config.toml
n_layer = 16
d_model = 384
n_head = 3
n_kv_head = 3
head_dim = 128
d_mlp = 768
vocab_size = 8192
activation = "gelu"
norm = "layernorm"
norm_place = "pre"
norm_eps = 1e-06
positions = "rope"
rope_base = 1640.0
rope_fraction = 0.25
qk_norm = false
attn_scale = 0.0884
bias = "all"
tie_embeddings = false
parallel_block = true
init = "normal"
init_std_qkv = 0.0196
init_std_o = 0.0
init_std_up = 0.0196
init_std_down = 0.0
optimizer = "adamw"
lr = 0.00107
lr_mult_o = 1.44
beta1 = 0.95
beta2 = 0.98
lr_head = 0.00377
grad_clip = 1.0
warmup_steps = 581
schedule = "wsd"
decay_fraction = 0.343
decay_shape = "pow"
final_lr_fraction = 0.02
batch_tokens = 65536
seq_len = 1024
doc_mask = true
train_tokens = 601900000
steps = 9185
dataset = "wikipedia_en"
MLP neurons of a small language model. Each row is named by its layer, matrix (down: output weights) and neuron, and shows model dimensions 128-191. Each number is 50 + 12 x the weight over its row's rms, rounded and kept within 0 to 99.
A block is one neuron, or neurons of one layer that tend to fire together. Before each block is what it responds to, as a language model described it from the Wikipedia text at the highest values.

Responds to: Mid-word consonant fragments. Short consonant-heavy word pieces inside a word after its first fragment, often "d" or "t", as in ro-d, substi-t-ute, Wi-d-geon, Lo-u-d.
L3.down74:61 65 43 39 58 46 62 20 38 36 51 51 51 62 27 62 32 53 39 60 44 35 41 55 33 47 45 60 43 38 49 58 23 45 54 63 56 66 59 53 59 58 51 67 51 44 47 69 72 46 63 47 73 56 48 32 46 57 35 33 61 36 60 63
L3.down198:72 63 51 41 44 74 42 53 55 38 56 56 47 65 42 33 38 75 40 51 59 71 56 48 68 48 53 39 41 72 38 68 54 57 39 57 79 74 62 53 42 60 45 48 41 70 51 44 43 35 63 34 67 62 54 32 26 47 31 45 61 39 44 55
L3.down510:22 64 43 41 48 30 80 41 45 61 29 48 34 34 45 52 33 59 36 61 70 57 56 38 71 43 48 58 70 59 44 65 66 62 51 55 60 53 58 55 49 46 36 53 64 56 30 61 42 46 38 42 59 67 58 62 48 52 50 29 39 41 40 62
L3.down693:67 46 63 63 69 75 35 39 77 37 53 43 66 48 42 52 48 46 48 58 68 59 65 55 54 53 35 52 46 67 62 66 38 45 34 47 49 56 55 30 35 35 41 62 59 33 57 45 55 52 44 48 68 53 41 45 43 50 26 47 52 50 55 68

Responds to: Word-internal pieces; "Preceded". Mostly middle or end pieces of split words (devas-ta-ted, mini-ng, Aust-ral-ia, La-ura); most strongly "Preceded" in Wikipedia succession boxes.
L3.down253:62 53 62 46 48 79 52 26 48 59 40 43 62 63 44 69 84 27 56 45 38 51 55 33 49 53 61 35 48 56 62 69 35 36 55 58 48 54 64 47 62 52 31 48 65 42 32 27 60 54 78 59 58 45 62 53 52 33 46 56 58 44 56 46
L3.down310:41 60 18 64 39 31 41 35 58 43 38 50 42 58 53 54 43 32 60 40 41 66 51 45 52 39 71 42 56 40 61 40 41 33 57 50 52 54 60 52 57 64 45 27 69 61 27 33 44 49 39 61 40 59 51 69 37 41 51 49 53 45 74 61
L3.down342:40 33 46 73 46 41 38 52 64 46 27 34 47 41 52 61 58 37 60 44 61 49 53 38 51 37 65 42 51 37 57 63 48 33 48 65 71 49 62 55 50 58 58 36 72 77 61 47 40 47 61 55 37 49 50 47 43 26 43 58 44 54 43 62
L3.down519:44 44 52 58 62 67 44 33 55 30 47 51 30 50 34 55 49 34 63 33 51 53 74 27 53 47 42 50 52 36 99 72 31 51 55 74 43 34 42 59 43 54 48 51 71 51 48 35 61 48 62 68 35 49 63 55 48 33 61 37 47 56 64 54

Responds to: Word-initial fragment tokens. First subword pieces that open a longer word or acronym, especially a capital U, as in U(buntu), U(TEP), U(zbekistan), Su(pporting), pre(tend).
L3.down171:66 42 44 61 53 42 64 36 55 52 42 56 38 33 50 57 48 40 39 52 48 66 53 48 37 40 50 46 64 59 40 39 52 40 75 58 44 41 64 58 57 62 34 52 69 34 39 64 57 60 45 44 66 66 67 49 52 62 39 35 46 65 52 39
L3.down284:60 54 39 45 35 64 52 55 42 56 55 36 48 47 41 53 47 57 46 48 42 42 51 37 55 45 59 69 52 42 18 71 39 63 49 55 56 66 71 43 31 52 47 54 63 58 51 50 53 54 35 34 66 50 60 27 46 51 44 56 59 60 44 40
L3.down288:45 50 56 55 45 48 56 41 32 54 46 49 31 57 47 43 54 50 28 66 76 70 53 53 47 57 51 59 57 58 48 56 55 72 60 43 33 55 43 36 60 48 49 36 36 37 35 61 31 68 67 62 49 65 59 23 65 44 66 28 39 57 36 63
L3.down473:68 45 59 49 49 46 27 58 41 44 52 34 61 55 40 48 46 29 46 53 51 63 43 38 37 43 61 55 48 58 64 51 56 50 47 70 47 43 37 23 49 48 35 70 39 50 49 58 44 52 65 58 76 50 33 61 71 42 79 63 25 32 58 53

Responds to: Mid-word fragments in names. Short consonant-led pieces (s, d, r, k) inside split words, mostly names in tables and lists, such as Schmi-d-t, Ta-d-pole, To-k-udo.
L9.down32:77 33 64 59 85 40 69 43 46 52 44 45 17 53 66 62 57 61 58 32 41 31 57 48 43 35 38 60 53 44 54 44 69 35 62 47 52 58 33 56 71 55 50 50 63 50 53 60 41 35 25 53 42 61 48 29 42 49 45 58 62 56 60 55
L9.down232:73 43 60 67 44 26 60 48 43 49 67 51 65 59 58 57 41 34 60 35 46 57 54 79 42 39 54 28 29 59 66 50 58 53 44 40 36 28 50 49 52 36 37 31 42 65 57 52 41 30 38 50 66 54 53 38 52 53 55 61 33 67 22 59
L9.down535:54 58 61 48 64 42 52 68 56 47 35 43 62 64 63 69 49 62 46 51 28 42 60 58 51 32 26 47 72 52 55 58 45 29 60 28 62 52 48 60 46 31 58 48 57 19 52 39 56 56 57 59 51 50 47 43 52 38 47 51 44 37 46 63
L9.down616:56 45 64 56 50 58 55 72 69 63 43 47 31 55 41 49 46 45 51 39 59 42 80 43 30 36 59 54 68 35 85 50 46 55 30 55 55 49 69 53 54 40 66 64 46 70 51 47 63 42 51 38 42 53 51 36 44 28 42 44 39 68 72 61

Responds to: Verb awaiting its object. Verbs or verb-completing pieces right after modals, to or a subject, just before their object, e.g. would have, to simplify, resulting in, retaining.
L9.down113:62 43 45 50 46 59 61 41 69 58 59 49 34 42 45 58 29 39 46 49 30 46 77 16 31 60 48 45 37 49 70 50 57 57 59 58 37 61 59 58 59 42 51 45 49 63 39 73 74 46 47 57 63 54 35 54 57 40 44 72 40 34 49 45
L9.down312:39 61 51 38 32 54 64 65 45 57 54 62 73 55 28 50 40 52 47 60 44 52 61 41 38 49 59 56 51 35 43 51 68 56 40 41 75 48 67 57 43 69 62 39 48 58 55 31 43 59 43 53 34 26 46 41 61 33 62 73 39 51 31 63
L9.down443:46 34 44 35 48 53 44 50 40 61 59 36 50 47 54 56 41 40 63 62 46 57 54 52 66 74 39 62 55 26 49 57 50 46 47 30 58 59 49 43 31 29 66 50 41 57 51 44 73 58 52 70 52 36 56 31 56 40 17 54 45 39 50 69
L9.down476:52 47 51 54 47 61 46 62 46 49 43 67 36 48 45 34 40 52 47 50 48 38 38 53 38 40 50 14 47 40 75 64 70 84 44 63 49 41 59 47 64 48 45 46 51 51 37 63 54 64 59 35 49 50 32 57 47 31 33 41 66 65 63 68

Responds to: Clause-opening time prepositions. Temporal prepositions and conjunctions opening a clause, often sentence-initially, such as after, during, until, since, when; occasionally capitalized word-start fragments.
L9.down375:49 31 48 57 40 28 50 40 48 52 53 39 52 45 77 40 40 64 46 42 40 57 41 73 27 44 41 63 65 38 54 67 29 48 42 53 61 51 40 22 65 58 62 48 51 43 51 54 49 61 50 51 50 58 65 30 28 43 46 52 51 54 57 34
L9.down536:36 54 42 62 62 57 49 57 46 34 59 57 34 53 32 46 35 56 43 47 56 43 38 29 47 61 61 57 59 47 43 47 51 49 37 46 55 52 46 40 50 61 68 53 61 50 48 54 40 52 40 36 52 29 24 47 56 59 55 49 62 63 47 40
L9.down704:63 39 70 52 57 38 68 65 54 52 31 54 33 50 53 34 40 51 46 51 45 54 62 44 82 36 46 54 57 65 42 39 52 20 53 39 42 59 49 51 61 54 64 72 36 45 73 31 42 68 35 45 29 38 58 35 45 42 61 37 29 49 55 45
L9.down711:33 62 55 37 50 50 37 50 38 33 62 46 51 56 45 57 45 56 65 50 42 54 49 22 45 63 53 70 42 44 48 53 43 54 42 39 73 60 57 41 48 84 53 41 62 53 54 46 52 57 77 41 45 39 79 34 35 53 47 67 60 33 50 60

Responds to: War, conflict and cause. Words about war, debate and dispute (war, debate, thwarted, disputed) and causal or temporal links (due to, in response to, after, cause of), plus scattered word fragments.
L5.down460:61 55 33 42 63 41 52 53 40 51 35 60 46 54 49 66 42 49 55 29 40 50 36 68 40 23 52 65 55 54 50 29 60 44 43 51 39 34 50 76 53 59 28 58 38 55 80 46 80 27 43 34 55 47 54 40 78 43 57 42 55 59 57 50

Responds to: Partitive "of" after quantifiers. The "of" in partitive phrases after one, many, all or a superlative, as in one of the best or many of these, plus scattered mid-word pieces.
L9.down20:69 22 36 61 45 41 43 47 38 41 58 59 57 56 48 54 60 69 54 53 41 72 45 80 53 50 28 57 42 44 62 50 38 49 37 61 75 44 55 53 23 37 67 64 41 43 53 39 42 50 62 49 44 36 58 56 51 39 53 66 52 55 54 41
L9.down224:41 58 59 49 27 51 32 16 33 46 33 61 51 37 44 17 39 36 38 48 61 49 27 16 51 73 62 56 56 45 54 29 61 42 36 31 51 42 77 48 44 47 46 57 62 56 51 56 44 56 53 38 54 38 62 37 65 44 58 61 60 45 68 58
L9.down660:71 48 50 46 53 48 54 48 64 52 59 48 35 44 54 54 43 59 48 51 61 42 39 60 64 36 59 58 24 49 55 61 61 59 49 51 59 50 43 46 33 66 61 56 52 51 40 56 55 28 55 34 59 23 31 55 63 57 68 47 53 37 65 65
L9.down664:43 59 61 60 52 45 74 37 61 37 53 63 54 80 62 37 53 31 50 60 48 43 49 56 42 53 45 58 39 52 64 49 58 45 65 42 40 43 50 39 50 48 37 44 59 55 60 55 31 24 49 63 55 34 29 52 47 49 44 51 74 40 64 33

Responds to: Plural quantity words. Quantifiers and partitives that introduce a plural group: of after a number or many, plus several, both, other, between, few, Various.
L5.down711:46 37 50 64 37 49 44 42 68 45 70 58 20 51 59 57 42 33 43 67 48 61 52 53 50 44 56 71 30 42 55 52 57 48 50 46 37 41 42 54 64 60 52 60 67 45 72 62 48 37 53 26 39 16 62 58 57 48 37 59 52 60 61 57

Responds to: Partitive "of" after quantifiers. The word "of" right after quantity words like some, many, most, one, part, a number, as in "many of whom"; also occasional mid-word pieces in foreign names.
L3.down144:48 63 42 63 35 49 63 44 51 42 42 66 29 54 59 53 41 51 15 55 50 55 48 39 52 53 44 59 44 50 37 55 35 45 57 42 75 50 81 62 60 57 56 47 20 50 51 51 41 62 57 45 51 51 48 51 53 46 44 43 39 61 53 43
L3.down259:52 60 63 49 40 35 58 53 51 44 51 61 44 36 39 54 49 35 53 36 68 57 48 38 50 51 56 47 49 48 72 61 56 50 33 20 51 52 69 59 40 37 67 66 57 62 49 42 65 55 53 35 66 32 46 57 41 60 51 56 35 62 35 64
L3.down616:65 39 60 37 49 54 35 42 62 54 60 35 58 53 49 58 37 50 52 57 59 39 45 45 60 69 42 62 46 46 53 23 44 55 29 46 53 76 29 61 46 31 46 71 60 67 54 51 49 36 49 40 50 63 46 32 44 39 53 58 44 41 21 59
L3.down689:64 59 42 63 45 50 62 36 52 38 55 43 71 50 64 60 51 60 42 64 44 59 15 56 47 27 41 60 40 52 54 48 57 26 22 33 56 46 40 61 43 49 41 60 60 32 59 59 50 62 40 30 65 44 39 52 41 42 50 68 42 36 53 60

Responds to: Word-initial prefix pieces. First fragments of split words, mainly inter- (intersection, interception, interim), also sub-, mid-, pro-, ab-, plus time prepositions during and after.
L5.down45:62 60 62 46 56 23 33 51 35 59 66 29 57 46 41 35 30 42 55 72 48 57 22 37 66 46 49 55 65 68 47 39 41 44 45 37 40 44 63 60 57 56 55 70 40 32 55 40 63 37 45 57 52 53 47 55 55 71 35 36 48 39 48 69

Responds to: Word-completing fragments. Subword pieces that finish an oddly split word (mis-se-d, under-ta-ken, responsibilit-y), plus "of" inside names like University of or Museum of.
L3.down265:36 48 48 61 49 52 61 41 57 53 59 56 58 48 43 19 39 45 53 55 24 55 27 74 36 48 62 51 50 73 50 50 58 39 44 59 67 36 30 53 43 65 48 42 41 33 64 58 66 44 54 53 42 37 59 50 63 45 51 64 40 41 44 68
L3.down430:49 46 47 49 44 37 61 59 45 56 52 41 70 66 63 53 55 52 47 51 55 55 43 63 33 46 63 62 52 55 57 38 47 42 69 74 44 29 32 64 39 49 52 44 31 36 43 54 54 47 49 60 43 35 52 57 51 26 62 39 71 30 57 45
L3.down643:32 47 65 78 53 43 65 45 74 36 29 67 36 63 36 60 68 52 55 53 62 35 23 45 40 54 36 53 69 61 63 56 47 47 34 32 49 54 46 31 54 50 60 46 51 47 77 34 36 60 33 42 52 47 47 47 76 48 36 56 42 61 55 65
L3.down731:70 72 47 50 33 48 44 32 59 69 41 83 54 44 39 59 45 42 52 45 59 55 54 53 42 59 53 51 48 54 31 43 51 53 59 59 23 52 63 41 57 56 60 47 62 53 45 74 38 36 72 69 44 62 54 48 47 61 49 32 64 51 33 79

Responds to: Mid-word fragments, table pipes. Short interior word-piece tokens inside split words, often right after a capital letter (W-ar, Wi-d-geon, St-ag), plus row-ending "|" in tables.
L5.down9:62 41 48 52 68 44 55 38 59 17 47 45 68 58 62 48 35 44 42 53 58 59 78 28 76 33 59 45 54 44 46 44 34 65 27 62 48 53 45 44 57 48 58 62 82 28 52 70 44 45 57 45 26 46 62 38 86 70 24 55 37 45 35 52

Responds to: Word-completing subword pieces. Short continuation pieces that finish a word split after an opening fragment, often a syllable's final consonants, as in Ste‑p, ki‑ll, time‑lo‑op, Kn‑ick‑s.
L9.down34:48 51 49 62 71 53 59 86 36 41 44 63 69 58 60 45 52 59 60 52 66 44 50 50 40 48 46 55 12 56 65 57 55 50 76 50 34 33 28 61 52 34 36 40 47 70 50 17 33 36 53 46 49 48 54 57 54 47 51 47 57 50 51 65
L9.down148:54 33 38 43 43 33 48 58 49 42 51 46 47 47 39 36 46 44 43 69 41 57 50 46 62 61 38 49 45 40 64 39 49 67 67 72 40 46 44 63 51 39 45 48 49 37 55 56 53 50 66 68 24 55 65 36 62 53 51 59 44 67 27 49
L9.down498:56 55 53 57 72 52 37 47 42 47 42 57 45 54 76 52 68 47 57 45 45 51 37 54 60 45 57 34 45 31 61 38 74 53 41 65 36 39 45 52 80 20 15 66 50 55 49 49 69 51 34 58 62 51 74 45 32 51 60 45 45 54 55 48
L9.down575:66 49 66 11 36 64 29 30 53 55 34 60 43 50 56 71 55 52 34 52 44 43 35 54 60 58 48 70 36 67 61 29 59 43 38 41 59 44 54 45 48 47 45 48 62 49 43 44 63 53 47 40 45 32 51 55 45 46 57 50 64 25 49 52

Responds to: Mid-word continuation pieces. Fires on the inner or final subword pieces of longer multi-token words in any prose, such as overhauli-ng, responsibi-lit-y, controve-rs-y, arrange-ments.
L5.down151:66 52 33 61 26 63 48 61 63 26 40 53 38 57 57 54 36 63 46 53 74 40 50 73 71 56 64 41 11 47 65 57 60 66 48 61 59 50 57 47 34 30 58 60 52 44 39 32 49 47 38 55 41 74 47 52 39 46 32 55 50 31 51 53